From a checkpoint of a small transformer trained on Wikipedia: 5820 steps.
MLP neurons of a small language model. Each row is named by its layer, matrix (gate and up: input weights) and neuron, and shows model dimensions 144-239. Each number is 128 + 24 x the weight over its row's rms, rounded and kept within 0 to 255. Numbers have three digits each. A neuron's up and down rows have the sign that makes its largest values positive.
A block is one neuron, or neurons of one layer that tend to fire together. After each block is what it responds to, as a language model described it from the Wikipedia text at the highest values.

L11.gate1395:119118111108159124126153128105114099070122113135120142108136118131120109137092117091138110131074123117133112140127127155158111153122105163124137138140141134130117167116138134133165147095141124117142156164120156159146146104144134142170160092135128144134123115129111144108122152091141102140
L11.up1395:145158144120108091112177110089114126174116176107110101121119138107151128112085127143108142110153141121115146105134178139124110127133155136116047149114149198164099121117161140174122111155097131100143101150099132119165143131094076091135154095102124149134127154121115159159135134111157113130
Prepositions after head words. Prepositions such as of, on, to, along and via right after a noun, quantifier or verb, as in "each of", "landed on", "relocated to"; also mid-word pieces like r-ail-road.

L5.gate71:146109141066101093128166136124143147136114128090126170148178109124141141127098110137103164169125120126147143123159125140111146146163074128145129189197114115117141149134156126140100153169135146129166129162123123103125090134101078119097080139106126138094129104129185102098107113132094097080
L5.up71:100106132109099119108123141108126132130133147139140180139147129137148148095128135130124168107127101119132164135160174109091154105130081098123120141092163151079171085142163131127083138113116073086147109162101174098154129077129114090131155153147124067115096102133139146094106131143108121141
L5.gate211:134117123122137131116139165114116120107104134120133109125144139092102139139147126110125197121111149150116118102159160144077177149108138135124087132069084160100120142119153120121131122174064164143114095100090114133094127087145136095118092157134126147136092121130133120118120162142150113083
L5.up211:145126110121129159102114136125162135100111137082169115133157104121118130099097157122104103114131150122143122138125111146104165112100148144151114141141071142123096158149161097131128131122116161137102131134113170169133132093104108134129099156133132152116101109127137094115119130139146131129
L5.gate246:160154145142099130166131109132135172121099119118168126140128118143152080142133147131112082138109135122150153098154119120117141078149160143121106137100143157167148124147099132118154097126126135129161133116107137125140158134166149123092111147092111085166133072175143146156115124106141181100
L5.up246:103129156103120135112126131145158106119144165146100138216094093174140142094129144076138126114108131161101112096124138123122093136094094114113130180152095061111139124175124131087127151127143099108167116137102098125105122128128115094110162161142103120111121153091156101132131113129136123133
L5.gate364:103128149143145130113132129132123125131147126126148116113111102158137144113113137112100125131120070107129136093107107100100132124159100169131116124105123112121163136127121089148145164111094155098116146158125119109125130144078112110135171135146143115134099104138154141094122135114142086119
L5.up364:148104064147134165134139126131140118119113096122106140095127117155144148110122093118084167124115136122137183116126109141111135120105136140116101105146105116109118128171125135133157164110105150120157150093157125115093144124095144185116100099151119163103121131132100142109095136108133112128
L5.gate501:083066139099178113090092117140148105125125144102119139112199165116157133118132108127167128096123077177120129078144113105091127136123148138117135110117143115176135099124112095148155103136091124100125123155128119158138146116148197154172122134134116095118108146134154102101118142134168114117
L5.up501:102133123129128088101107138115149121108115118088115135100120151160113170117152074121144122151083088152156139147133159075072126159110111144124113182126147121072137111120114144126119100130091098079113163142125151160144163141157140133123166140100180131104121114118137131140079137125173152131
L5.gate507:126135109135099144119141163107102137130144138092134115132126129140142131151146124125137171134120094170099132092131113127110096100138124158167087128140128141124095104152136135122120114139161120123100129131108142142143143100100116130126123129080148140145108161152110124140137144100101105170
L5.up507:107111114147126156131112092146124135128142117110196104092142132170143127111133135107115130110116139133154112133142129140142110124149129142143139139107083154120098122113163118096153129050076116095136104120100148119122111103148105120130087095158108136129155149142104141161166110129167112141
L5.gate582:134160123125107099137125166140106171101101137114141134138143125128117130111117117129122105152100143115201150107076121078126132067118145103089160128084136114140150169127147126123145090112100150151101165106066122105110146137133152109128142118158102132154099132127137137111106141161144122146
L5.up582:095112130145130071121075127170121127144103106113142146110146116141143136100125112085095154149119162131183131084122105121137170057138146126139145131119101085111139126067138104178156110150128143161163188137158143099156128148095130126123149131162113106126116143160113161115104153188157135124
L5.gate724:178178112111133136134109123151137120116097125144112107099157171116150105130122113176131157171097091154098140135140112104106123111119157136129158111113110121161172144152126142133098126144138148109113110140082106158095108139124124120080098130156142116146137115109157125072111101105118117137
L5.up724:151093098140092131127139145163167115119156131115180120124160163148160130140108124144176148145129135154178100137151124149117132103131128113105124152190120136116165080156135126131122128145175147171130115121151133124126147142155137138089152147147140144101116114112090164101133099117114131108
L5.gate1091:151102118145113092157124185163155072147130125106150126147063134103142144130163093131096154144160136116108154133103114118142131121142143094166149125115109140130086092089152100148151124150161106126176158166145142164129088116111150083112158118166120122142150144132164127140088061130103106117
L5.up1091:130121113139113110141138143134114197128133148130119142151112151109096150132131148120121142158137107140129151137115115140121125166127168079143153079081115153119126147145118144112158128127129132132145164110130125105150096162109111108110131121129100176075117155122112125153123126126094156142
L5.gate1276:143147164147101099104089153103134111115134138130112098115122111111089136111144073068123135195129120079097121120116100134116147089124125169140143094107135116128151092158136134130112163120124126179147160104150134107184130136084099101128170135144143145169153135120129125121080167149126128095
L5.up1276:144150155131113149149124113136105112159124128109108095150144140130131124153121142140096122124140102144137139142163123137109168112103134147099155147122135141156136152084128147120126107119153126126135174129136144118155157130096127104118133136125172134112171157142124124131103154155156125140
L5.gate1281:147115133124132125161116152110188118091111148190136152121119154107132138074083113128135176124117113124141142061156082101168123081172120139154096126091130158151142137126131062118111102173121130076142112116103094095119109151112133104133148160122129119122127140123135117113108117151090149134
L5.up1281:093142131123160105156128105087088110101137193115092129150102170100119124110133115122082156143168140107184144105150144084116150101133113106147131147094167146144099151112128147128097123113119166103125130124106128176153152095141199129130113089123144118160156154138180136160086161154138096152
L5.gate1342:145126138103148097122103108143182151135162168144122159126168130134130107164139109121136186087127134105125154139143124131143165120093139127130103135144082148128131136103089160146145121090144113158113137156088123115111093157131118158146134139116125114129158119110117088101118094146136113114
L5.up1342:121158186137104113150110106133172140137143171140150128123110165100163147133099110107122173136171098143149127113159124124083142149101104148146139139111137131118129130082147118125134103148152168121145130148108124141156133153138146116095134161135116106124106155138117143156145145121129130125
L5.gate1386:141088138087100128105127146093153160111110125125101174133141129128149151110119133134143144109133149114138124119129109087113115134147134098108115164165159133141073141115122139102132144084106137186146115109145163105078163131135127104131141142153158163108125132136097126163181114093137130170
L5.up1386:125104126133110123140144119110119119060144107105143142130143158131088156156120157122135128137135157129199112165103122121133133180158126108119095106172158121113094136142125136098177104144089145127110113109121135108098159135166148103156152145131101132108142111125166130096141082101137085138
L5.gate1389:148121173121164119130167119163166158173130107130126143148135158122121140098109116139100123116127121077142128109151145127113139141124128147109154154143086128113113109138151140108137154122109140097122165101125122131136109116152139125133144149138090121105085115107157151126132160115109078110
L5.up1389:137128098135151141148121076129107129128137161157119138110120141091109171117169148120130095132155082106147108108142127121097112139103123133146144172127098081131145149104130122151089130141131082120118143110143122118165130144191074095126128153114121160151090151093126098123090110163166101140
L5.gate1510:111144075123167124085117137090112066098171138089117101170138140146133143130153135153133161117175127165138112147169113146099155148109138145147126132153108129121109142146080131128123102120115126120114137158091116111142115146123137086116122173115166131141143127135139165154177139125131113151
L5.up1510:155118122131120141128113129108111128165162151119092152128148145117118160139067145136109156104126170123124101127127087077094125124151069124117126189126118121105118136140135113112113128134142157116133118092128133154138136134135171126082079147159153128121116139146166134090124120199081127212
L5.gate1516:110156132132153153129114112124128141122182157148134108145103148102204146118119081119104117102123120123151135117127122143116110111163135102134115092105102134096131108135158122127146130139143129117136133145154138121135110154113153128153132116188105121145178116107167164138097085130144143134
L5.up1516:097147145158128146143109136135115134146159169081121141140115114127123146141151139108090146097152108124107122140147152129150117083050112165193165123118110127114092104155157139114130100120122149108101112136087122131117109140109125115100159136172153138157111165076186125105083127133104127130
Word piece after initial S. Second word piece right after a word-initial S or s, often at paragraph or heading starts, e.g. S+eb, S+ing(apore), S+ince.

L4.gate179:120132107148092122098136152143102121165141161104107107108132097121130130148168130147145133122155080124131126169118147140101118103119100122133146132166080130113157117139168107167154126126135125129102117101165120122136083126135118121154124116123112111127160116150135132136152128124147151177
L4.up179:064139093171160124123132135126117089144138133129059122106126102170144128148127171118160120129163098148115126109125141103152130093152135091092121121119106178107102108130140081129097112112158115142116121115138145171148105113133103084135125135121102108156171146153140105140108128079154124160
L4.gate489:101127157168122106090114152114093099122114121117128144128133128161119128157142178079136108093125090139135144166103118073167119114128148082132169126127136131145114132141154130102142116140116148110137150142152116152117130134140156097136157108101068120087141163118094138149077166104132103134
L4.up489:122110111124124095150113118136118084158134131135113138094145124136124141117116107125127122109118108129114135160125130093126118145141133088127127146119122195139132095155172106145122091147117154147099166132113107147116159098124115098123153116124094158125131174114180126120146072115137165103
L4.gate786:123119144122104060150137135146097076141121138123131108114141133178109139105111111137135054135147090101121116129129148153139109083139146134145136150094095110178161136124118133127136179092164193105116138101152165097090144103135112174133105102125123137140117153111116117060092138105137121158
L4.up786:096140122144129071167180152135128089164140172145151124135083109155138170116150116078118116153156095118123152144170139101096144076135147176114160137154116144143144149137075148138097171142144140119131126125113158129130135152114119177138092138100091129139145118097135096124116116131131109110
L4.gate1323:157147094135129160118142127143132137115151113104137160148087081090156139067153134162147160090110119132105136111179110140158142132145100108102123117047138180105132134119121085153090144176176135111133109142152148138149164138149127116148173143155171143129137111101126149127118145125111084107
L4.up1323:134159119134165111149143121091130140141135152148145108137072096174142183155128118133125132102114115170151135139126119127126094137086111137108131133083134149134130130124118140132131143134159187125115131122166117123181133124142092132154158106132142145136170134087180140125145070140127091135
Month names in dates. Month names in dates, including word pieces that complete them (J+an, M+arch, Oct), e.g. "born June 20", "On 5 April 1997"; weaker on look-alike pieces such as Nov in Novgorod and an in accompanied.

L5.gate204:141111123140125091127121132146138126140110123108162132150104139133163133117102113124117155137153146073158096115152173111134154098124142107128098128131141172154155187126106107125141133088148131141173109130114122102148112140157130111133104115151149125127144178117097127144130137152174113126
L5.up204:083123100135156125111143116146130155096091117107140168136093110137146176085152145112163144140083127161127140133147110135167138125135164130125173168124142145115159129113118141136086081144078115116178123163152131151083100102116100143103133172101119141097101118067139120127136100133123141117
L5.gate209:084066142137113136124173099103096122147107063104080137163147126129092133154117113079130105111148128142145149132102113111085108147110132100147125136111123131174134148161109159134108123142115147151117099130136142117187115116129127136122132154092132063110117154130123138107110125094146190081
L5.up209:134125125119115149125124136094124129169119144106122117131139126182157136143111141090141148093128081153142084079129064121125134127127137140120115127134136134150100133081120091132158107164086135174151075149109135099136126170149147119104140147119114108102117178117114132138125126097151142054
L5.gate258:065094084141102112118103146105102151130134139089133124105145159102180103088126165125141146126120124113146121137131147135131080140141150153121114127116133102173117126137109138107088147116121098122105106136157126119122146098120141094111120140135140095120105111150122124096130166113161144109
L5.up258:142082135139129153130122123133095093098108160130146126138111120111167108099168134113097113117149125098131136121161173081145117076127118156122131131159122155163074133126139086124141109163149167132153153099130142107125159071092096124124126143155130143140154132110154142067126158151129107086
L5.gate547:143176127127111120132165124194092118119121126114154150168143126124128119093149125094132105112182147137108143115099145130103121120133122102111131123120144145110171134097087064154137125106137139132151141116147087120133094091125150128156121100101132131092107162126121137140132133098082134124
L5.up547:100105124138114148146088140144108083149113087101112139136130160162186118105125158118110137121141115140136132088124132109134145183137117096131123137126123158168117132126107175160142122115137145068134120108083119114139113111138142105107176116143092168121147102116117149111126091133143157119
L5.gate577:105111138114145135124083130126129130128112162120120152117171172111113094146089122062111113111105098118141129146129155098156129081134122117167167126130088170137123095147117133131136124111112114135105188118097105097142137136174140160119152122133079127105130107130202149139109127130102084110
L5.up577:107098109176106075104119112135102108118129140150135147125135147119118113123147179098175132170092153149092107145146123142144136132166128160100143133095123198153136095114152151161134095124117130075135115117172127091136117139131155125142160112155114158117177121146126179130121125151125143103
L5.gate698:137127171143117098166159124171127116120131137143099165161111097123143097119158092174145161111090094120105145096091134084113117150126145094139163119159142147116142117068092101135131132152109112128136173128128105117127153109122131160144135157144091145168096146108174148126135165165127104154
L5.up698:122123128163131137149110132116162124172111119106115117118128095160131111120114097126161120162128136133122112141101146092146157160105166109129125153158140129137143130134146133132114144156114111098139118140117139166096146121118138149144117109152156146159180097114159151124110113102145140175
L5.gate719:120092110121096102120143103109090145161129151113160171116081156112111130112118114151131116170121092161107101099127067098116114123108131108136155144147153110151096099135098095091156144134118112088127144147147112147144101123126093151129141124104133102132123151093122178118112146176149145147
L5.up719:130118102124139128122133125151124122154129128086124144104112116077130090138110162118133099181125140132115158144139110124126117105140178124125149133101123115152075124123122123131103111123086126118150147108112083161149116084128148139161119145130141125136150150123137116057130100172141130154
L5.gate865:113119146130098147139126143109141088107165145100053128148128125079145147140105150173150153102141122129110091123105146119133141087127104144180141151116161137142144113111119128159122107126129120079110134102129128117143122160125143141132118127099144132128112149159151143111097131111116112118
L5.up865:133084148136147103132108148176151133184178148148121089102130136130125112115113082152145174162128120138159131110104130088147129121155125173167142150112139118102090083141096165116139153105122147124088114122104132096126099120117115105112103147136154111150108113164154172151114123085156086149
L5.gate951:143100111101131143117124087171107128096111084149153136088130131164157116134139088117147092099128094110101173055100119135095148126117104132136146119162135152091136146104148130129126089144140107099102095179128122167160116116127126171108135088146131115117107107123111125177152165101123146168
L5.up951:118138117163158135153149129172108132156108104125154094139147150135080134075157079124134131107154138104135154122103128112155123137118124094100115147144183138136119122102136108117163089116117103124097103122168129159157126115131091102134117116126131093178127126158137136130133150146102119153
L5.gate954:080088132086132130123142152126131109129172096116058137136166113117143133128140127143152137119116115157123153144135157124113112129162076145102143126137121148109123085157127147136130118094140107122102139103179115127142148152127166104145124143109162155148096126128119108140121120075142114151
L5.up954:098125101125137119135165109143148124165115073129168127123103128140140150144127178140121136132115103142160118075109080144096124096146145150120102110075173181138102158114116129166163094165146077089117136114142101147123126090159161103146087156092112115138120134104132123127139139157155095160
L5.gate976:106112119145141088124153096129148154169138137117109123123130078122138126104128137145120139122139098184140145114120138143112143114153114079122122133127150127164106123185117124146129133125148100112105110129113148074172128075193103152135112103126172118161153140104159094138116155122134125151
L5.up976:105139144110204126129115100158111089154144122141101134115127123164163167094153173133145182143123120172147146136134109108123137127184126123123186131124130138154117132164116097135138091137167157068123103101133146106143115064115161081102105102158103141120159159146159133159138127152142156115
L5.gate1035:168137071149115117124149149140133115161097121091091073140130133092129089101143121188119113135133146141163131159102152155097138130118155138107126149159128152112128147103066113161102128154197123107151138125124126112141188121167107150155140123172128174146163107163169137118119117155111082139
L5.up1035:131177131131106106145135108075120096085111181139087103106116146185121147122092114090135119099143100122117144097145146084126095135126148132138156140134107111131140132142135142083152117101162119134154166109118160125141110135117117120117123110118162086107118081117141118114122122106112156101
L5.gate1058:149161127117111118089179068095078126146136109117084137158065126161170114090102082132155131141144117143111142123138105103184179112189129135083133115127095150150137100109136122140149088158154144074143175127121151137132120123116128117169119097163109141148181141119106134147142134140179146148
L5.up1058:184121083151147142144173113109099117163141114119094133108145126108120128121095109095139174163104138153131149175096136111153134105165161144087082125122143129137164124115120068094130108114123131122126109139127124158117141138127175151156100094155124145102202168116105110148123156144137165169
L5.gate1223:091141167112134100096145143116126157180146131095085121111115146097103148096122098133111153126170123134129129132129157107120110097113153108165116140125137143140062182159107106125093087137119104185109120117131160130115127088132158100092116102103141134123146112105174137148138148112155127121
L5.up1223:110154136151117143125168129145146173134120110130122154123104097135072116122115150103154124112149126118143107128118119109164121137112111120138116133159128188164127135132145113133098131120117122107115077064153125166122100103160142152112075126098139120143136107133092129126130088108074150135
L5.gate1290:104135157137133069108114135125129072118114141146134138110131092141149163155154146151081158154113089083153097088136131124150135138106131120101161125152141139132105135146113119136112163106134130110161125119122114115144130089136175128146146158120137142116085107119142144093111119150169119117
L5.up1290:117124153163117069116080109130156132149119155146102206142119112133183141069109138121151121121128102171146150132101176128157130165117139118145180106130157119134128127110092113166070135104128120136112110156059164125166095099135146137109144161146153152149158122128171175122062109123153154109
L5.gate1399:110068110165137096121132142079090059114148149144104115106114103102136124138149130145095136088088138129129103166154149108090076164138146161110156089111166159127131111161113096088083148111169132140125120101154127140112151084141139193145118104112118154106151135123133096125147142104120151130
L5.up1399:167113136106146128121142101170150126130145131135115151108149129123163131120108095078148126135100110126107134155125158156136127165160123140094113088160111191121106139116107126125147100127112150096129121156140129140136131101106126129138128133130097137142120125115135139148133135115081077107
Month names in dates. Month names or their word-piece completions in dates, often split after a first letter, as in March 14, January 3, June 1941, plus weaker hits on other word fragments like Morris, Rome.

L4.gate778:149128082157133132146075132125120100140147151172153128126121116136141120140092144124092138101101087123112121137158141157098116118099134139111141124121154147133181136097157128111130146125139171085122134112154103075108090092141156123135132166136066164149130102163133159137088145097146143143
L4.up778:144075092132141131132130120136093073127122127172146117130101112164149139141094115107101140102121096115099080150133166164100148136106132168128122150128148162118209163111144134105107143133162151105137139116165083057135128087128170123124139131141098168124133152127151141124117141141144170152
L4.gate901:130134105099144125138106135102178142171145172146093124101166092139120149129138119059119127096100147106148107134144151126053157106112134131167156141111153121112145148124104113124118157124105103135149131097165091149126121119150129158130145102118115148136159096126184126157077092133140139094
L4.up901:106093127121127136155108123112154091162136166116144130124154099171112114167134098143072110151125156113107088136130119096102147117111139105143150145131138157142128122100126127082120187152104132101159133111162118132126149121144159123130148144136089131108122133147115149124142098117161115147
L4.gate1310:104128127130118112119125121108166155128143081153149142112101165106123156117073102122082117101141093150123093174147113119149114161147129141154136108132153082087138121196090130089118163134099129097164101095091134134091115148093123104120105134123131107137131152141103121152109111127137087133
L4.up1310:118153157065129142134150145096156088140109096147141113132125136135159125140163130128157114097138099141112052149162114137150089137113113158125151128140110088142168149149149157147100142099137120112136128077150136147147109124080126103155124127146135154151138143134129152161139143134147103122
L4.gate1374:089117153131158082140083123122101105157122125110132126152124115148118136105135137132117145147153051149126149154159131139108131129119136100177156126132124120124163125156124140112117141113175138133135118135151080120127105086103081127129128112097093176089137137129144188106138111092117137136
L4.up1374:099098135106120113137125104093112091108100121134125156137115113133076116102102110116096125090136115113104153116150133152145151125111096118092108161089164141163145122135103092100123149135166138099083102148119092153099096136094138140157141126081122177131116122115113146115125126142128107124
Quantity words before nouns. Fires on number and quantifier words opening a count of things, often the word's last piece: thirty-five, Three competitors, Several, Most, many, thousands, a number of.

L11.gate882:152128127114122114104153111169130134116178160084113120093097173198124128103129118142115081176126112148130171122093158084139123056130140102136128132125117103148128090091072116101170090122174127103150153138114151140115087141158178143121180137148086148120140118120130171131139104163129091160
L11.up882:148109133159156099181125190089123119170097139095144110094115114159134138127138152085093121155168118127069157094090143150095158143094111093114097125135092134131109110136088128140131070138176084124143152141104153108136110101147132151121135107159102108177147143124168109132160131153123100121
Sequence separators in data. Separators and next items in tables and lists of dates or numbers, such as the pipe after a year, Mar after Feb, and or semicolons between years.

L5.gate45:117107103147089112156149129123108101148133120164137147126075158129152147154162125112156134143113073086121168155126150102119120123103142134123102120103119133127158090134163120102140113094178120131115145114124101117138136118108145118160119135114085131157201171167111116142126109101136122112
L5.up45:159121118121105102092152104145132067109112145147141094145141110139122100139104108123171148101126124115104142141132101141127100158098119172086118137176108166100154136151123109113140126128141169125165092063106090120098140131110159147119097140100117174140108115080105095071121137145126125126
L5.gate402:160116151155152122139084104075150128140100124087163091137107108098096110115165133138127140169133107101146129088114154142130113125134173140146129149071143146122101148121125118110142116169152108129115145161093107116095106131125128128156129098139133158157118110119094140158112163126156093157
L5.up402:111143113161154144143068124122103150096146161138100117081122147115114106126141164102153123095124150143152102093121101133113189118084138093104105107102131130074144175112108067126095099128100120130114105146131131120147133144161142145109144136114159105157147152158122098131156156121112118149
L5.gate405:139099132125145138171109123131120105128134130123120127133141129135122111142078135112111149129060146109113126144144170133111150125113165173115140146122117139164135127125152135077159128124162120116104117147116089078106156089111142148154125129140072139126151140141158146147137146111130119129
L5.up405:109141104109139145184160054132096118168123132130110122132148187106135124149115146126087121136132144133120159166127127147140139156136164162125130119124125147139124149138207069143110141109161132095128094104129103117142126103134133130155118136102121149133159164158093159172138137110116139183
L5.gate583:092118138131108070130112099140142097081136175169120106121141122116135134185074168131126107108142112116129105142135150134132127107092076121067144121115135086106109161115095107111104161123177163149126123139156184119142112114167121140187107080128116142097172104140128066095113137143121167179
L5.up583:137089108129146125137120142156115093114143151092100098154151075129124100142157188140142142111071176138155131121121194102138105118099134105133142146110137091134154165110164084092111096148162148149085153126138134124088077125130113118100155092124123151126131126173146140106073197162145111105
L5.gate591:189084097159152116163150139183136143125099153120115129137108149135130124135132113114157113071130133145094114161142144088150113091126112144132150119168110107157107121109131157123135164097134135146155189159105110136109121127155124149123146111125109123101127106145137109102129106130082126132
L5.up591:151107120165113139160144139129111134151119135115084113091102096136128116143132145111141141137136149092157159120074161120117117138125105155118141126118109140145132145125142136171141146136162119133122118116125099113149159074076146115115110167168098110121126141135117144127147100083141151160
L5.gate597:176092149127061135151112113092098106134105122119123164119095101148180112159100138132148131149106106173155134146149176116113106163104109111146132143159140165121102125128130092136151150173128139145123133140159113102106169107122147166109123118133138136114125109123123114118120164134134113164
L5.up597:120115136137139126158133120148101152128099092126152172121144147156140126152119144134124115119165120172122143134147146119130151150149133137130104129115133118118161134164113133165114159172124122137091116109129130159149130083082155116069152114125120117112113108188135117144147162157135111122
L5.gate788:111103091091133132147119151115104142131124117110153112149142145136073122111161105111106080130132093139105111112123154137137110114158136151101158162116105113117116131154089161170129144095122154184110116137141128144104134129132134123167107093098102143198132134116106141124107119152091151106
L5.up788:125099140134129100103101142077166108100150093140104098126120100091102106150087139114139127136082086138094144096134119166118103139135159121161134129098129123124127092104147132164121139166108081129152128111133158146100120107146148156181108135136137157132113128082119112115113112128136098120
L5.gate875:095150153102148100089136135152161126132088183144118088134146129057143140124146109124106151117146156146121145106115137133100133122067122123118131136136168147135103174102140090112050142124103138093108149108133103096122085116140116170138150144112163089113113128136133152150114125149169119114
L5.up875:129074125115100110121103145095115138161141127133111156107149135074155129131139114134083111131100171112113126124131121095084119140115120137163085099104155156134179123110139086120111131118123131114154058102154128114156121100146152129132056127154137107154158133124113179142155094113109078124
L5.gate894:143144107120137142149111115100099102136102148122157161164115154140125130158121141088086150118079113127120087169103124168106170118100141113109080144124128130112136124148061101102129158156154067123073143123114089124133133110116142123101086141159096157145117132156146131115154110131125154171
L5.up894:106101150130159136153095168111159125152126146121107183192139119154134140124120144123132150108075109148142112153087134111123163157130101112115089133108144108098174096086116128131122173132156090134112141117131104128146123134094066126172115134172071164148121139117162161142109161122123147120
L5.gate1039:110121131156134069142113156118110091135133158132164091094104153168162136138101069121189160124132160140130123133128100098121145094095095103174116124148156129141115132128148124110130167133131148118163072115133127131099133140145132119138095143148134096112135090129165157144146112107153142157
L5.up1039:131159101118135127140137146159117106141126160108114125122112145178165141151103095126152161171140108120129150169129142139165128156107078132191114092132133112134138161188093098138119107132131143114159146101156135108142169145139159123099116115124112138133159135139147147159123097083135133150
L5.gate1206:126093123150104134122147120118113130190166142117142133145126131117128133120123111134118128123122133100142105112191185151089112140153116135199168107083110124125120132106168178114136140137129133115144117130086133060115146091111175136150060111168130092134144111155184117128137104128175161128
L5.up1206:139121116126116119166111149108102108143171138118160137147180146137087091120090166141157120124154139151140128090102136124090098147092098140134121149091117145127130137141158148094170134133112112169132101143085112160118118164154111160139137115094140179124092165089152150125155100149118093157
L5.gate1314:119129136112123169122142166135093077152136113102128140109143142121148135134103158177103170132107075178100163148167105178144148200147143182140116099159137143122082139175116143113114068126135131107098117105069114121091103112114132166088148101107133137153146135094165143140119119125139099099
L5.up1314:152156137118148125139127178131125089149211086108130139076091118111117105094112112149111131115141098125106141135126173112133131183109118122131085143152112094088159121114134136152111152149157156100101138149175142124120087131153133128145114122119110139134152076141130116120127097138153109127
L5.gate1359:137154132107155095114115146127130140179146145083112126113121100134128114133108170146120140134084064112124187141088135150108121178135140140088147165113131141163126081115111115126146120169135161156117123106113128124125109117137132137115111132110105125125089135118128152117109175139130172135
L5.up1359:141071108142111146125091119126129142121102157123106126117182191146148122130133103145123136140116179088156138129156156110131122160184127127123115134090171157162113125143122137085125126151106110107159094117136197172110104096108128129200162120175157151099130123110062101147094147139106152146
L5.gate1398:147106073105127114140094156150125124169143123107112124121138146167112142119165151152080133120171132119107132075135133132116123140149162140091130136134093139114097175126152134147100129146108122114151168159110155127109110154128114115136147128117124110131163140141137130135140181102118144096
L5.up1398:155086163164086110142135074134142183138130105141105148144089135127145117175127135117127078155080065118106107099166154109130122151120110147091094136094149098111112128096106119114110114129118155098191109084105149122111084151124110118199090165126141095140116149108125156156124137124121110139
L5.gate1477:134091097153106148133097160126158097166162145170125105125083105158071102086114096120081159154129111119117160154149129133100136130124127126110129105089139101148121155123125104088121135144175095081116130153207096124114095116149119132125128116133104122141135125180127151141099144130129124141
L5.up1477:159107102136109102146110147096132102176194098137127092105112112129123101122085109095132160143163127145110147153128135150074125130089170168148163139062141126116114122139166140089135144142153118074131087128158067132138108141120176113138100108118105139145140124140159142132111143137161125140
L5.gate1480:158103123104144099116153135149143113112140101105150118188105128151137145114128147161174120127150155148109126109151121129119091118161114137130155120146143121087138138117099176061151144130143145126091099162112115108121127091115103153112125153100079200107119070100141144134116090155142136115
L5.up1480:144143163135084121136120113100101095161119122127106112139149110124139120095172077119136148142124180130150158117106129144168106112080099132070168126139111161122115145144136134158103126101093094077062117101114121133133156127128130169118161094173088170137136147126120145100159126111149144114
Partitive "of" after quantifiers. The word "of" after one, some or three picking out members of a group, as in "one of the founders"; also both, between, among.

L11.gate1095:114106105141163103153114129115129112151094120100157124114123112096187136078142166104164159139117130107127167098114119127100141127126159088150136125153098125157130075139132133106169120118134071106142166124116182119126147125130122137118177141162193154169138135135124104104126130181143118114
L11.up1095:147074094160115128147125103129155121131127143074145124106108140143155093088112127139100138126102120152142164153133094111162116071106169115136110116114112137098162145079119152146122107116100137104116122130105141126167122102107167135164069140166109091146087137153112114128148083155186109119
Early word-piece fragments. Short second-syllable fragments inside split words, often right after an initial S, s or r, such as s-we-etened, r-ac-ial, Sacramento, Astros.